From a checkpoint of a small transformer trained on Wikipedia.
Size: 5 heads of 64, MLP 1280 GELU.
Training: a variant of Muon for these matrices, 429M tokens, 6545 steps.
MLP neurons of a small language model. Each row is named by its layer, matrix (down: output weights) and neuron, and shows model dimensions 32-127. Each number is 128 + 24 x the weight over its row's rms, rounded and kept within 0 to 255. Numbers have three digits each.
Before each neuron's rows, "fires before" lists the tokens most often just after its 100 highest values on Wikipedia text that the model never trained on. A number after a token or word is its count.

fires before: "\n" 61, "-" 24
L6.down587:108124127139160118146108128076123124118145103117104148126097119103176134116154097164097114139104167130114144064119164089141130149115069145115158151143104148132123132155135110162115107086089090124089102133106127127099111105144112185143142113118123112102113129152138093126159143101129137134

fires before: "," 45, "8" 7, "7" 7
L10.down24:103155150161131095112073185182154160101112118076111146099124127150151122168105091155142092113135150110102120157148143154165133144110155129152143132135126107143086097145141126120155180156138095117096128119158073129123127144139149095156122139141175121130166124122103153161098122136138168153

fires before: "2" 18, "3" 13, "1" 13, "5" 12, "8" 10
L6.down1166:132127068119136156135105126139152153138152131123156127121139132113156138162131148174137127111107071159117126111120110148127130104133113125120149169101165093101118141160105164099170183137089075128111152139153094141136138068152134120100117149104096133141111139132143160102116138156109146151

fires before: "," 24, "-" 13, " " 10, " –" 10, "yl" 7, "\n" 7
L11.down790:112090104150117123154106128121136144135127132110138103137146093140117121143152101170138159164152104082111132147145169117149135110165112202110153102156131156114143106150087176166126109100140102144146110114139107091126143118104154112136165136109123114139124103149128150127129159137114088135

fires before: "5" 43, "4" 39, "3" 5, "6" 4
L6.down390:146126132091151125149099135162096097101132157129122131094154097152115159145109148090118153148149129161114111112077074115152105126094134184090122173133160091139119108126097166131084112142066127170111124092112158110158114117109161156113103107118124139049088106132179110160117152152124077153

fires before: "4" 24, "5" 18, "3" 17, "6" 17, "2" 12
L9.down255:177121137111146092121146189128141134130124106094140122089172121112134105136125122125139174159118140128146174075112144111124077121122099158111162111084155141125121106143175122089130116145122151127122107090158121153141148137131115102144143099151181121157148122132158133107137147145149103086

fires before: "0" 19, "5" 14, "9" 12, "3" 12, "7" 10, "1" 9
L6.down510:129107105111130121105132141121158145136083145123131153132117092077145140136123129130130100147120132112098114128125141112123145146123127069100144199140097159122146148119157137139134101096121117113101120131129144121159160090146156065134154118096167126164092173123113113089146134150108149088

fires before: " " 34, "1" 15, "4" 6, "2" 6, "3" 5, " a" 4
L7.down695:125096074095107088134134135153125139177150167178101122112120130122106173131137109142121118133085102154129129101160138123140116072142130150157151108163143153167159139127153123115142114101139127075120134135126143140151116157117156145153133150146149156144158145144095108144083104126120120112

fires before: "1" 23, "5" 16, "8" 8, "6" 7, "7" 5, "4" 4
L7.down730:114161167106125092155142144133118137129143110120101123126211082089158131144123152151134131093137113112150120116120161165102120148101093116103130100066157133168150094106100158148098103076117154170114125120123126106128129146124114151120114101129068118112154164123128181141119122103111075181

fires before: "3" 45, "4" 44
L9.down741:128124178102128101158103113172143139087130154102148094152145138137136118124102133141163137112131136134106127111121169093128135139167144148107171170118138127092102126151136124109095084139092171142119095175087125177138134102124117094103134125110155131101127080150161095110111128153129137111

fires before: " |" 45, ":" 7, "." 7, "5" 5, "4" 5, "–" 4
L6.down971:189149147145124118138120134116150088153144142154137118123137125127126109144135112135168145137132155103149151149088147120172145118121099165109160159087098149160105127147140097137143134112136128093150134139115122130104146117142082090113161095105140109148154122127147106071130148154115115104

fires before: "1" 23, "2" 19, "3" 7, " " 5, "a" 4
L2.down1197:159125118118145125131160107155133147094134112151118098126143072102124133155146144140098131139114158119154122141143071117144134113091134145162135130165173110103129137141058126114076109124103153143116123089146168070119158148100121135051115111136099106153149127131134122102175189108131123150

fires before: "0" 100
L9.down1151:163117109169147143126120122177148129146133176092139111100132089149092160138143147125136149130139108087154127138132105124119120101118156129169098149111140105172173092143096141101126112130133078124156123049099133104117122129123138121145118133144139136125136146127182121140141101111173137095

fires before: "s" 74, "d" 6, "0" 4
L11.down854:122157116153113103127113089127125122130135114086148172154100111136110114168136115176114123137105172111134157158075098166112102118107149100087144140110102139187120132115145122132159118127162099087129144119151108120137136111123207124119127148123147191142128157105094097113114096101128156153

fires before: "-" 28, "\n" 24, " " 5
L10.down32:114137162112117144099071130152148101118178120145113093155124128130130108124128108173149123130120150083095146120157117092088169137149097135109116135126136120109139159112176124128169150087161120110084140139131129121110129120129139146132147106122123108123117095101150150100097164126107142164

fires before: "\n" 28, "---|---|---|---|" 24, "%" 11, "." 4
L7.down609:104097128160136148154098156115130138132126143138087128126149105123132133085081114116106132107130137143099114155116166121125109173174120177107115101157145128119137116162129123156131139110120130167124120109143188143121110118148109174122144160157135092110077151086142142151103098079174115137

fires before: "0" 41, " (" 11, "s" 6, " |" 4
L11.down60:144135177112122116074105146099149123144115149116156150123093121113129077127117128108119113099105138145114126156111121110129133124104135085118120139105110130139145186108114092132105140131120144163135194109080111156118147149147120090104129143108096158117131150100152143125111119091141086141

fires before: "7" 56, "6" 31, "5" 7, "8" 5
L10.down641:148106131149104120124093125130120136175147091125162092133102115085115146092111106142094147109127144120107083147123119083085125117127171131155119116156109149118159125107114152114146144121132156127139106124127091121174157111139149192141089143116114095152076138148120121113136133163131121111

fires before: "2" 15, "7" 13, "9" 13, "8" 12, "6" 11, "S" 9
L2.down276:128104092129112105170158155134125136134096084136125105139120113122152127135132130128190131155119118091138101141126141108126102162152128110157176178115097139151149140169146153135145113140131113122145132125134124119151137119105096109109117143138124133144110148120118096103148150109144128092

fires before: "0" 23, " \"" 21, "'" 5, "%" 5, "\n" 4, "th" 4
L10.down594:126156104097079112127122188100118101159088132150107132114150134163151131119115092157130133065120116112116124157150121129110121110165169132091104125128115126107103080094142169091155154091101112117093102123146104173143134138144147136117129094101123153127173143152142113120112116124120141117

fires before: "0" 100
L9.down235:140121117128152135161179144138132171125090150124095175137081131119109129120108128118055145085153115144117138116128108122142158121127123125129117104124138182138148143114151088156145156158131152149129123133114140155134090124131162109105123144113127149136149129112131095147137140140102109167

fires before: " |" 36, " " 29, "\n" 20
L2.down901:146110148128149097155113139103124163136110107124129092154100129137112115127092127137130120126119170114146126133128156125132173123149140134107116126167108159123133161101161153134109115107090103115149156153101125098168070155112181172131151134155105095137111098157144151137167163132098135159

fires before: "-" 66, "\n" 9, "1" 7, " " 5
L10.down81:113130093127107094109115132171090113125121105132145126109106131118142127115107136161118130140132174112114116149130146138137192108096121080113131130102106131130130136131150121127149133063166155124107129121108090106104130135133138140159109153149128118081116119123123128135094163154140144158

fires before: "1" 28, "s" 25, "2" 10, "@" 7
L7.down55:140147114108138144160144145133106140134124135098168137106127112171142156124195117176148143140142129117136157173124162151123160089096121132161097094066135087113144144123146134137131134179127120111136162133160103152102137134129144128164168109096129161138136134097098149134097147109092138124

fires before: "9" 58, "8" 25, "0" 9
L9.down271:140109156133107111102131149140136139140162106095117128138156103129079103133140107103121109116083156103114106163116141111193091143129161112104102090118148110097173145134104134111159156135127078098114113120101090116135108135144160112130128159162146140144153132139144117148080104161117113118

fires before: "\n" 74, " The" 5, "-" 4
L2.down137:128151137117154118078095117109159152109104157079112190129144143146105110082152084135141140141111163144066136114118181097123150133156115135127140139115123181155145126111120149167143132078141136101130153107129104068152179084145094131153151126155130117137149108094127116100121111149158125115

fires before: "4" 51, "5" 40, "6" 4
L9.down1180:123116091131140130136137135129158110105109105115084130131113113093118115118077141124134108142147102116131172143142089122153149099167063157137139156129132133145126102124115170095084115124108127157129128092193113149124192121100133129111156140133140100093107171149171124149119163149112092121

fires before: "1" 37, "0" 32, "2" 30
L9.down859:175135163148144138157183100133173150151134159162148102129074104104161079101148140102134116111118088128107107117141140159135132133108135078106157135106110128170120165114136148131107111123122099168137151182107143104127134135170117140109143170151124151140133125110159166128109112151115097119

fires before: "\n" 44, "8" 8, "," 6, " (" 6, " " 5
L6.down619:131168085118131119144149142146126127104167203138099156161155115095099103127108104119209125104137096120122176092153150127099146118107133123185128095136074112141138104118155145119141125147117145111102146137131129132140123176083121126087119090106099131097118129127106149076087143138134107118

fires before: "1" 39, "0" 32, "2" 18, "3" 6
L10.down1088:154149156094129135124089162166125125167145133126140131157137102148109155130162112163115104137202132111127173137152143141142115144140115108133153145122129117123135131109142155122131133089149098129114106135153136115119090136120121102116103133130158137123124104116129181094112122109110124142

fires before: " " 41, "0" 22, "2" 8, "1" 6, " Goals" 4, "3" 4
L2.down673:109104117116132150136125141055144126109162111114104142099132129137106152126131181084117155122107158117136100137115121111109120124096118096107151144142131095131121123110105157139133136120129101114125122148204120129151141132173131122144112136140119141098151153136120153165101130143072134123

fires before: "s" 46, "0" 12, "." 9, "t" 8, "1" 8
L6.down567:128120098134094166146100152106125137141088110132134088149122123126129117127117139159127145099084161148095122140167134132114124091123136132110103150174140120119117157153124116128135146139121124081131142097092145130127159124145127144162150091110081147161161127138077129147129107113141098098

fires before: "\n" 50, "1" 9, "3" 9, "|" 7, "2" 4
L6.down629:123114115118162145091156164123108136143150141098125116144168150130109113122187101123182146126105134054085112120143165158149145159115091120088136123094114139143149109112156151143153124127129113128157147103132119147120070152139137133144141156097163126099109120137153122089084129141115107168

fires before: "0" 17, "2" 13, "3" 13, "1" 8, "5" 6, "4" 5
L2.down380:130153073145128112137120094081155127100107117127133117161091093100149101086114159097127132120145106108093075118157137129101155110149178103130132171103120088148130139110157124084185093146165167138125114126169115163133147132133159060138137133127144149128136142123122142124141120150113114130

fires before: "1" 49, "2" 17, "9" 5, " " 4
L9.down102:115136137129114138108183129134116113116166165137116133104135156130100137104156118136131112115152130100120097145169127140132132114083098166086100137110127149133121114091111131123116063111162138104131093160179106160124116117136134137094166121106132098136132118126108155136127099100101124132

fires before: "2" 35, "1" 34, "3" 8, "4" 6, "9" 5, "s" 5
L7.down1246:155125140142151101171115106109173160080167173119136148148150154105132097136123101159136119133129125141111134103154146094124145109146163167117165133106118111119099146137113179096135175129140134096085166097125108113086143125111109147139128111115135148117108131116144131138122133113147126121

fires before: " " 56, "–" 9, "\n" 8, "0" 5, "9" 5, " |" 4
L7.down942:131156140111121103134114110146113100154113099157126094115117132138111117113143142135118119150152075109132096153100126155145128095115130146087111119121145125119148145120066136119131130124172142114125141102105099097137164107127131136185063120121145118135121172156135110154122162117122115124

fires before: " ==" 24, " ===" 12, "s" 11, ":" 8, " and" 8
L11.down372:093091141148128109130162130110072118133106176105139146116141149135190138181145137097171149127114089094107136093137084130099128129099116192148158149096152104115151100112113073155132116092160123150147145138116146154141138110129081114162112121107132125124125123111095097133170136148109162123

fires before: "5" 41, "6" 30, "4" 21, "7" 5
L9.down292:082099094129122130107120158133082125169097089148102152117075125135096169125108089121142135136119130155141140129128148096085148168094163104144107158171105140075135134141079155116079128152093142159126121107147147122115138107115189148114113135095165134157091144145100113097127139182133135133

fires before: "1" 20, "0" 18, "3" 17, "2" 17, "5" 14, "4" 9
L11.down495:099156114117159136177099104111158064081103122140147133144160127115155167143130108120158128111155134140166134132128139146132131136110116155170135074139113121132117110105168099137117108125113151075139144125178164092151119143114093081105126142119129154112113128143139155095148115143144089123

fires before: "1" 51, "2" 16
L10.down390:115129114125151128131123107150155090122121113118169095159140129127121097176175071125156170114112131058149121109118139117123150118114092121154132132148103144139099152114125101141121098112127132113104138150163120133152122138134086120109142098121123144141120130078107100117104138131078089142

fires before: "\n" 38, "|" 24, "1" 6, "2" 5
L2.down958:126111084166151163137149107117135082091131125098163119157113133151151090157119090129137129115104079091110097093119112137135165157178143149138153147113101126112094110107148128128168163128144127105106123106131113159120123122133107112131137118124162136147145108123119151092137073140093144086

fires before: "7" 51, "6" 40, "8" 4
L11.down549:117119155101152135152143104093148132109119132128130092176107145104149138108110110138074127079117104099112105146155096137128140104155101108139104117122135153185144102118141121129158133137158164108165137120106099137127111121067092128140129128131142162130055134121135145111108172117121103165

fires before: "\n" 70, " (" 9, "." 5
L11.down435:132100081159130183142081160189132163170104176132158155133101134153111147119100121113136145146141138127137120141166123116113089065118100146115093127088093140126109154127134151153082089129111120109122105157159127169102142132133126138114112149132113103133094164137087125187085121066115112137

fires before: "4" 34, "5" 27, "6" 19, "1" 8, "0" 5
L7.down234:146091111167095122120120093104110136165137111156121144091112127136123154142130132131151148161149111174171118152159149120140126105115157130138127156133111111110104120101130125089118125109114135135136180189153138134109153116131113122117109159089128122130123151106087135131134104211136099100

fires before: "2" 31, "1" 11, "8" 10, "ed" 6, "4" 6
L7.down805:125130123173166143087102155115153101124091101087120102149169117111082079116124145101121130165109105122159103119107099122156085125123101107134083157109128109094139176156130143123132093157101137127157122112168129157145119121131091145103104120102122111115151158100144167110184151157109099135

fires before: "2" 39, "1" 30
L6.down1244:176129140172146129132153115166156113101135116100143071161078149116116154095124082121160113138133118112131140102109146107122170115115113130100125121116108125138096157117152085133156091123140113127153128108174115129115099154102096124153136129144183172093127082133110152096132124158163111143

fires before: "1" 19, "2" 11, " Al" 9, "4" 9, "0" 8, "6" 6
L6.down1178:164113114109132135141130128122091111156111185117127106105142118122117145117096133091108172150130146130106150165109095096120152142108110137125128114141159121113121139135089143139103143093101135153143118132135117163148106111138083116146107061095099092172112164112143094155158145145104130146

fires before: "4" 57, "3" 26, "5" 5, "6" 4
L11.down787:115127110130110126144172141121154165111131124100097107171166098140116122113090113089140144148172165136156099101152097100142112126130095095094127125118113146133120103142128122132119135080132134144140147120147152112120168151156106160148135133119136116092142147100120143165104127110125107117

fires before: "8" 12, "2" 11, " in" 9, "5" 9, "7" 9, "1" 9
L9.down264:113133106180120153149155135121117153142136115151146112134136097129132123118093146142128130127140165146132124126133105165125097170140139123124133143130152129107112136163149124094168132138117126109161150160103128123125181132148093177132121097126138128127141170119105127101121085116130082141

fires before: " |" 26, "==" 19, "===" 13, " ==" 9, " ===" 9
L10.down975:123094086104130126105176144106125116116129136122070101140109139080122095160103144143145134175139082151105112151157150079081133108107104151140126077062150133100155111145113126154140142104132142145096133141158079156110150126155120127141105123152129162091131103199141100149127122114093190183

fires before: "1" 24, "0" 24, "2" 11, " " 7, "3" 6, "4" 4
L2.down433:122061121103146138126099150096122143113131132128144164122106088110141138158118139132095103127136172133139134173113086116112086132121132086138114174143150110154112174137116110102113159080112155094159126154113086166134076106113110111149084161091126100084136137098114129146154107168116127128

fires before: "0" 57, " |" 8, "2" 7, "1" 5, "3" 5
L6.down1185:135143142186168095155137090152142123109116161121155105185166091109125110149136114100109092116129144104142121174108129094167128135147149123145133102098122134156069127141136123169111110136120179136161086103163119161141127117152124114112131129093101130135176115110138122130185104146105111116

fires before: " " 61, "0" 9, "2" 7, "1" 7
L2.down1156:147123130149151145113136124089185129149127105160107146085169110114140131111130133130121112083139122177137125075147127120116120113125159127124125118089109135111116123143133153069082133139156066122126142108125139149126139131156133098135097110116111159078119140143140148124137175128090123136

fires before: "6" 13, "9" 12, "3" 12, "8" 12, "7" 11, "2" 11
L10.down401:101198116161110114098120114104200132131142062084075100077178102164129124129131151087132074094158203122138129113136155099134138132073123093124098122159138126154116156134105108133153149132101104141110125122171118146150085108120097170109097123108129115165124175120111133130107104133123145130

fires before: "1" 15, "0" 13, "2" 12, "3" 8, "4" 7, " the" 5
L9.down229:089166128146156128174131134127109101129145119140148108132156088122148074134084091153129152165129091065142143118081178135141132131150088138127120149063134114102143139123141147084117122083139151132144123147154111117106119127129133064117133150097138089127172124115125126154109171102135113187

fires before: "9" 52, "0" 15
L6.down453:168136104153107162144149120162146109121113119082144144134113108158125109184155139154114148118135112158145154163134136123101120131111133087139136100153142151117159107164063156143115137137143111134130127096138105143118147157124149141152110115136137145144097132119100057157119112120123152141

fires before: "1" 69, "2" 17, "3" 5
L2.down972:139138128156139148089122149097110164095122146092102113142141107126136155115141161142114113103141139092128132160094102088118128133084138123110136132201126162090161126111132166138159149100147085145124137116164148153112149165111120122114190125141132122102126088153129155090153104110088143114

fires before: "9" 49, "8" 20, "0" 6, "1" 4
L9.down478:170135145106138157096119146156137133121113142139126125127132133161134089177115155098120151150099148114119135123100125118114110162100089134089128133185115104100115182127117148148134146074150124155132125086133118161115155149149118111149084153147144094134114098107131105110115171119148119112

fires before: "3" 37, "2" 37, " " 7, "4" 5, "5" 4
L6.down614:112117147135112126154120098166141151069128151121111119131141120090174142122153157130119124079158096093144147098078099131138116145081138151058099133133132125130132136190111134158124111139123127117115133080118119142134126165134159104130124091139136094148121088107131178095147125143152128137

fires before: "3" 30, "4" 24, "5" 14, "2" 8, " " 6
L9.down456:147159092123186098145149133124165126141137156124130108126179096172157116124122161121173155150100127122162182130087141096150100122154129173110126125085105098153129101148099132115104147123140110119122131111153161116156128100127152124097131137106099074096113118136163148119115157166121122122

fires before: "1" 19, "2" 16, "3" 11, "0" 10, "7" 5, "5" 4
L11.down215:116157180114132123136026097147141139168139137098134146157121124133120123119146122125102145135155133105087183161150159152107167141111112091151135141103118150137138109131149133111164104130165131116112136109144100130108130149088100176133152129108150131144115149128140136147122138118089183172

fires before: "-" 58, "\n" 36, "|" 4
L9.down1278:126110110153119124111113141138142127098091130120110103129143121108097127123145093129142160156118140121084088116134177129143171122143159118085122143151112149152131144142105156141163149098132130161106070146112133102087143080138142165119185135105134131097094159154115172106086131139135114109

fires before: ")" 93, "\n" 5
L11.down533:082121105137115120178115132164115157123107141124134105128119157137065149107130137123157103145140129111126092115149141082132073109104140167159096142137130128078150128096167135146142111153161158110123087134203086111097139134156154118102128104154174110116096120116153150147117127137125124154

fires before: "9" 43, "0" 21, "6" 13, "1" 10
L9.down890:166134102102106113132123106116091138139156120133175135113124147109120094084142105128079126146157126206134158113121132111122091108105089122110112142117123124125157162177151137111138092142123140129130132108118141137122116139137108139155156171111098141101147167141166127112123123126143122162

fires before: "\n" 69, " The" 6
L10.down1052:129076139132128139137106131097122185085152125142156125163114146111096112116092096105111149170106156122157136088084147075165117096130168112153126132148122142105146137109142120113183105126122121114089124130142122152102146102101106146130119141163090102079148135142160107125111163089112102138

fires before: "0" 98
L11.down1099:124162156085119113128165124164113136157126131113178164093118126117109099142132182108085146115103153127151116136107065118141131090085137132167135164165131122139141115094091124114114124114166115150086122108099138095107118109122146105136107150134131116079150140105128076176174169137152103165

fires before: "." 16, "," 16, " in" 10, " and" 8
L11.down1237:164143127103163115134036141126099112153148076127119160135129130140114112146109144163156132108144146108098174145125168121128137142116151117148128088143088093180095088162118122130103141174139106137140117079153137142092107132094108158161162170131118170111131077139104127126100108151129123108

fires before: " " 38, " the" 15, "1" 4
L2.down841:163116105126079150181108129155124147167120139143107088130156117127130119149125090102132181127111144127136136097130127135138143133135099140147088116141138164092088142152104113109133143102157105113103104077119108099129133107119116174096114128123110147096138131127118098131138144110140131089

fires before: "2" 54, "1" 20, "3" 12
L7.down957:156111128129132127134102117116085138146124122149088151101190127146148165102131118137098128100160114110127119124110155140164133145104134155088117123138118090146122154124122145100112114114114101108143115130144136122139127135114118128109132140112112138141122124159163144109117121130113088156

fires before: "8" 13, "5" 12, "6" 11, "4" 11, "7" 10, "9" 9
L10.down1067:166163129126126074135079106133151129110139171129090117121145107093132153115131129115154112116147093154137113150110135144138157153121121179084087083087143116135140166114120137122135138168141112121073117123135110139118122117125108100132138081089094153121131108128184141108130123144126169121

fires before: "1" 27, " " 23, "0" 13, "2" 11, "3" 6
L2.down820:145094168151122106109105084094132135138128143117083156139110130144175118129149163171148120094117114088111131138133118092129125099115158125106139136157168152120123120166121096129165104133131076166108180107135114125128091135107143109136129175148111097176138149100102144109097106140144128110

fires before: " " 51, "\n" 12
L7.down596:120135163105147124164097168143074069093124151151161137178137131105079158124105088110175138156155151038100114126142161103130155146091107126151140126161108148168137119096130144123147126104131150114130107099109122111104132156127140152102163101154155176137140133142114170088114109121130130142

fires before: "6" 50, "5" 46
L11.down912:110137135121127103163140130114094124134133086134121144161128125119147141099114117126147153148150152105125123141116132121102111148102136109156119150095099133084075114112099121103122117133133129127092186152208138132141136104133139158134159183082136103142166166135076124130142128153082131124

fires before: "8" 74, "7" 13, "1" 4
L9.down617:132135121151108147163108169147111120132144109124104136159173123132124101174088150163086097103134110067147126134153092172163131085138069123125145109157163140115122131116138162104150129101130201146138116142097131112096123126129118122147189104122124111149101105138113129140159159137145120149

fires before: " " 68, "," 4
L7.down643:152111117131170098136121135149160145078084179118113132149134121108115136116153098121159114089101114147134113133165143112127139140112178118124141088168114114107119144129102118086115125142150124132104132098126089095151122122128153139128071160118118138083144137081128119131100085124139128093

fires before: "6" 33, "7" 33, "1" 24
L10.down1051:124138123121128161144151164148102124162123132132157093136107146110121131120099136094129127095125170087138098105166129115091130112153071118131134153163154136137136139104114142120132134119120118137152116107136131113099095071135157157102150156115135167133121103123087131134161154133126090160

fires before: "s" 68, "0" 16
L10.down222:148111113143111120146175118145121184149097088099120136121112121122114105120106151147112155198132159161176149110160108077106106134147157146128136094135148125157074157112157126149119116131149109118158143103097143162086097148108138121104098160127114102144113097138135119172146110133114099124

fires before: "0" 12, "9" 11, "1" 11, "3" 10, "7" 9, "8" 9
L10.down490:099149149136099122120124117163113125112153120058126105136133107134117140131124120096113078143148107139084095198142123171168161126112125132137136146115150168150149106151132139100159112110125180099125113111116120112140083122162109151119150139113115211126104113122146150144120084110113108117

fires before: " " 50, "\n" 9, "2" 6, "0" 6, "1" 4
L6.down664:116139134095149166167163124113125132118124144117147158115124092083162100102127123148098126095115142114134160118143166125079142155102148135105130120173179123105134139158086125130102114159097139101166142152132127156119133134138125114117137127122108108139135144103140145154075088133186110165

fires before: "s" 56, "\n" 7
L10.down1158:092119108128118106131077123110121119128102108085137166111123103105158150132230113102100111147173095140142107129138141142134165119144112146131142135140146120122158182111107120142161126124164121156102122104132112127121107116153115145143137154131179162089104126127139130148153094111122154113

fires before: "," 22, " (" 22, " " 19, "\n" 19, " Goals" 5
L2.down436:157128126128105146169093170057127126134145148095116138118119121144097145129135189137094112154129150115141110126148131111141123102120144123166181147185122102138115157165148157146118086103114111148138151138151166143188121080151139149126156157127126139112146163120135120153114122108151133140

fires before: "3" 32, "4" 20, "2" 15, "5" 8
L9.down254:099100160095145063136109143147168101134176169125149106106126114126122168134163117107143145114108139125129122120131158124080165125165119113117171175120114122137156146111067126114131144134078117108146142106119119141152166150118089143123143136118096136141142112137118131143081103116157128097

fires before: "," 75, "\n" 10
L10.down526:130151130187133140164086148131095166143140147159157131085135121129164088100144098145097122133135153113159137134161130088138194129109115147107129123156113174150139168094140162123084095103147119129116099153167110087140087147141154130137152120145129148141118106128146126114122096159106099136

fires before: "1" 37, "0" 35, "2" 21
L11.down901:139101141144151172107145142143129120149123158159129148124099163089127135109140119134174158132119124181143079130128113157124154152088095111160133096110161127170141132071130097136117143106130145115131156142108171146058100150153105128107138139141125136105155136162103148109125110160116121151

fires before: "0" 84, "5" 4
L10.down396:129101170159135128100109122114157173112106122078114151180101176122079087111110128143100128164090162187130139140108100120156147136110134119116129089133119159149133151087154129160108093121056145100138106123093136100111118126123131130166162127101124134180131146144143074132144134087168137130

fires before: " " 51, " |" 15, "\n" 4
L7.down435:144134113134166138103150141192117119110156170111086120117147110108130130139101123130170121165127138147129136104126157166124141115158122129122126074167086121160151111124116152128077122123110137109177105120130097120163129165140142079113133127158153116201198130104129130097112106182130107119

fires before: "5" 42, "6" 36, "4" 17
L7.down702:142109086114119137112134115115068104163132095114103152112115106187112146105167173135086136116151161181118107131142137180125103087108123109112133149140092122090139130138101136135107141120124122131125134176171165125143120112120126114126111153106132150083116134137124176095115152178129095095

fires before: "2" 30, "1" 27, "0" 27
L7.down813:139152132143155121135113127116137145144108104101138106170126139093100122130135126135146097125077086130133154094151125135110142116086097136115122113108086106137118159120106170075146109143101140106137133126094141151115148180100148117121177159144118127167134099135092150127149124126161084116

fires before: "1" 21, "0" 21, "5" 13, "2" 11, "3" 10, "4" 7
L11.down688:120152109126154132169131149133121118142073103133128117107169103127083180113118111143121158122134149099111098120154115127129110142138082162134139128093138126129120124097135131129125108093152092105126137133131097155124118162175126128139172148090135113136118075120088152133173118129116118123

fires before: " " 42, " |" 26, "\n" 21
L2.down520:111128148138139098162058153119136172105144096130105104135104111113123138126117133146093117114149142095136103200137160122109158146150117114137125124140115122122134154106136133130099145114137081107165104124099115095163094143102165131157127134139114097147100119125151147087144134178121129123

fires before: " |" 35, ":" 17, "." 13, "0" 5
L6.down1161:137113172136153136135129117095163110133164096125161113142170099105123100118115125076139153121167154122108151136111087089164128129143097110108121150127120103173063121165118119145167120150137176105121135097148128123155134139148087089126114136146112116133196127128123146116107147159151126162

fires before: " |" 41, " " 26, "\n" 19, " –" 4, "3" 4, "1" 4
L6.down236:124116146129167112130099148098114143126089101127102104153096104140095156125114072116133141101139152114142136117121107152145094147188133146114173125109131140134144095144120144154133163073083143112131084090116179132139139108141128147153136117124106082127093126136160165139104143107184136117

fires before: "2" 37, "3" 30, "1" 10, " " 6
L9.down625:125114154153093135132133147127177096120166133151154108122128126143140128113118162145107158135144104144123139103108123133115106117148121183148123151120069117144141157091114115094134124138152106128115127097113123183091128132138107104151154153133123149105147123131090120058113100144143115114

fires before: " |" 22, "2" 21, "1" 21, "3" 8, "5" 7, "4" 5
L2.down1254:103128110139060143138144146159138170132122132105153129162152100093131115123153098095141132164115110144127105125111157174131182106078115100116106148107125121153105132139175106177191117117134121127155129158113081138101171110129117143132149132104093169111121126161125136109117095132117123170

fires before: " |" 46, "1" 20, "2" 10, "6" 4, "4" 4, "7" 4
L6.down524:176100170147111134149152127098132123147188121141100148122065086117141141111138114128091139152151155139128191121128134163114089126113080149107168096169169134142124140123140109097118113115125134144109124186138082152113138125165122149129112161118150136131149117104170184109112079118100112133

fires before: "7" 21, "6" 18, "5" 17, "4" 10, "9" 4, "1" 4
L6.down561:105140131136076146130137115153123189119150116110107131134144117127119145114081120156148125132147123136186121127118114161159129160118121128105115121124107138136138175089116103184126112120194164118117131138134134129141106151150128147111131111162124154153102101156091123113114132138115090162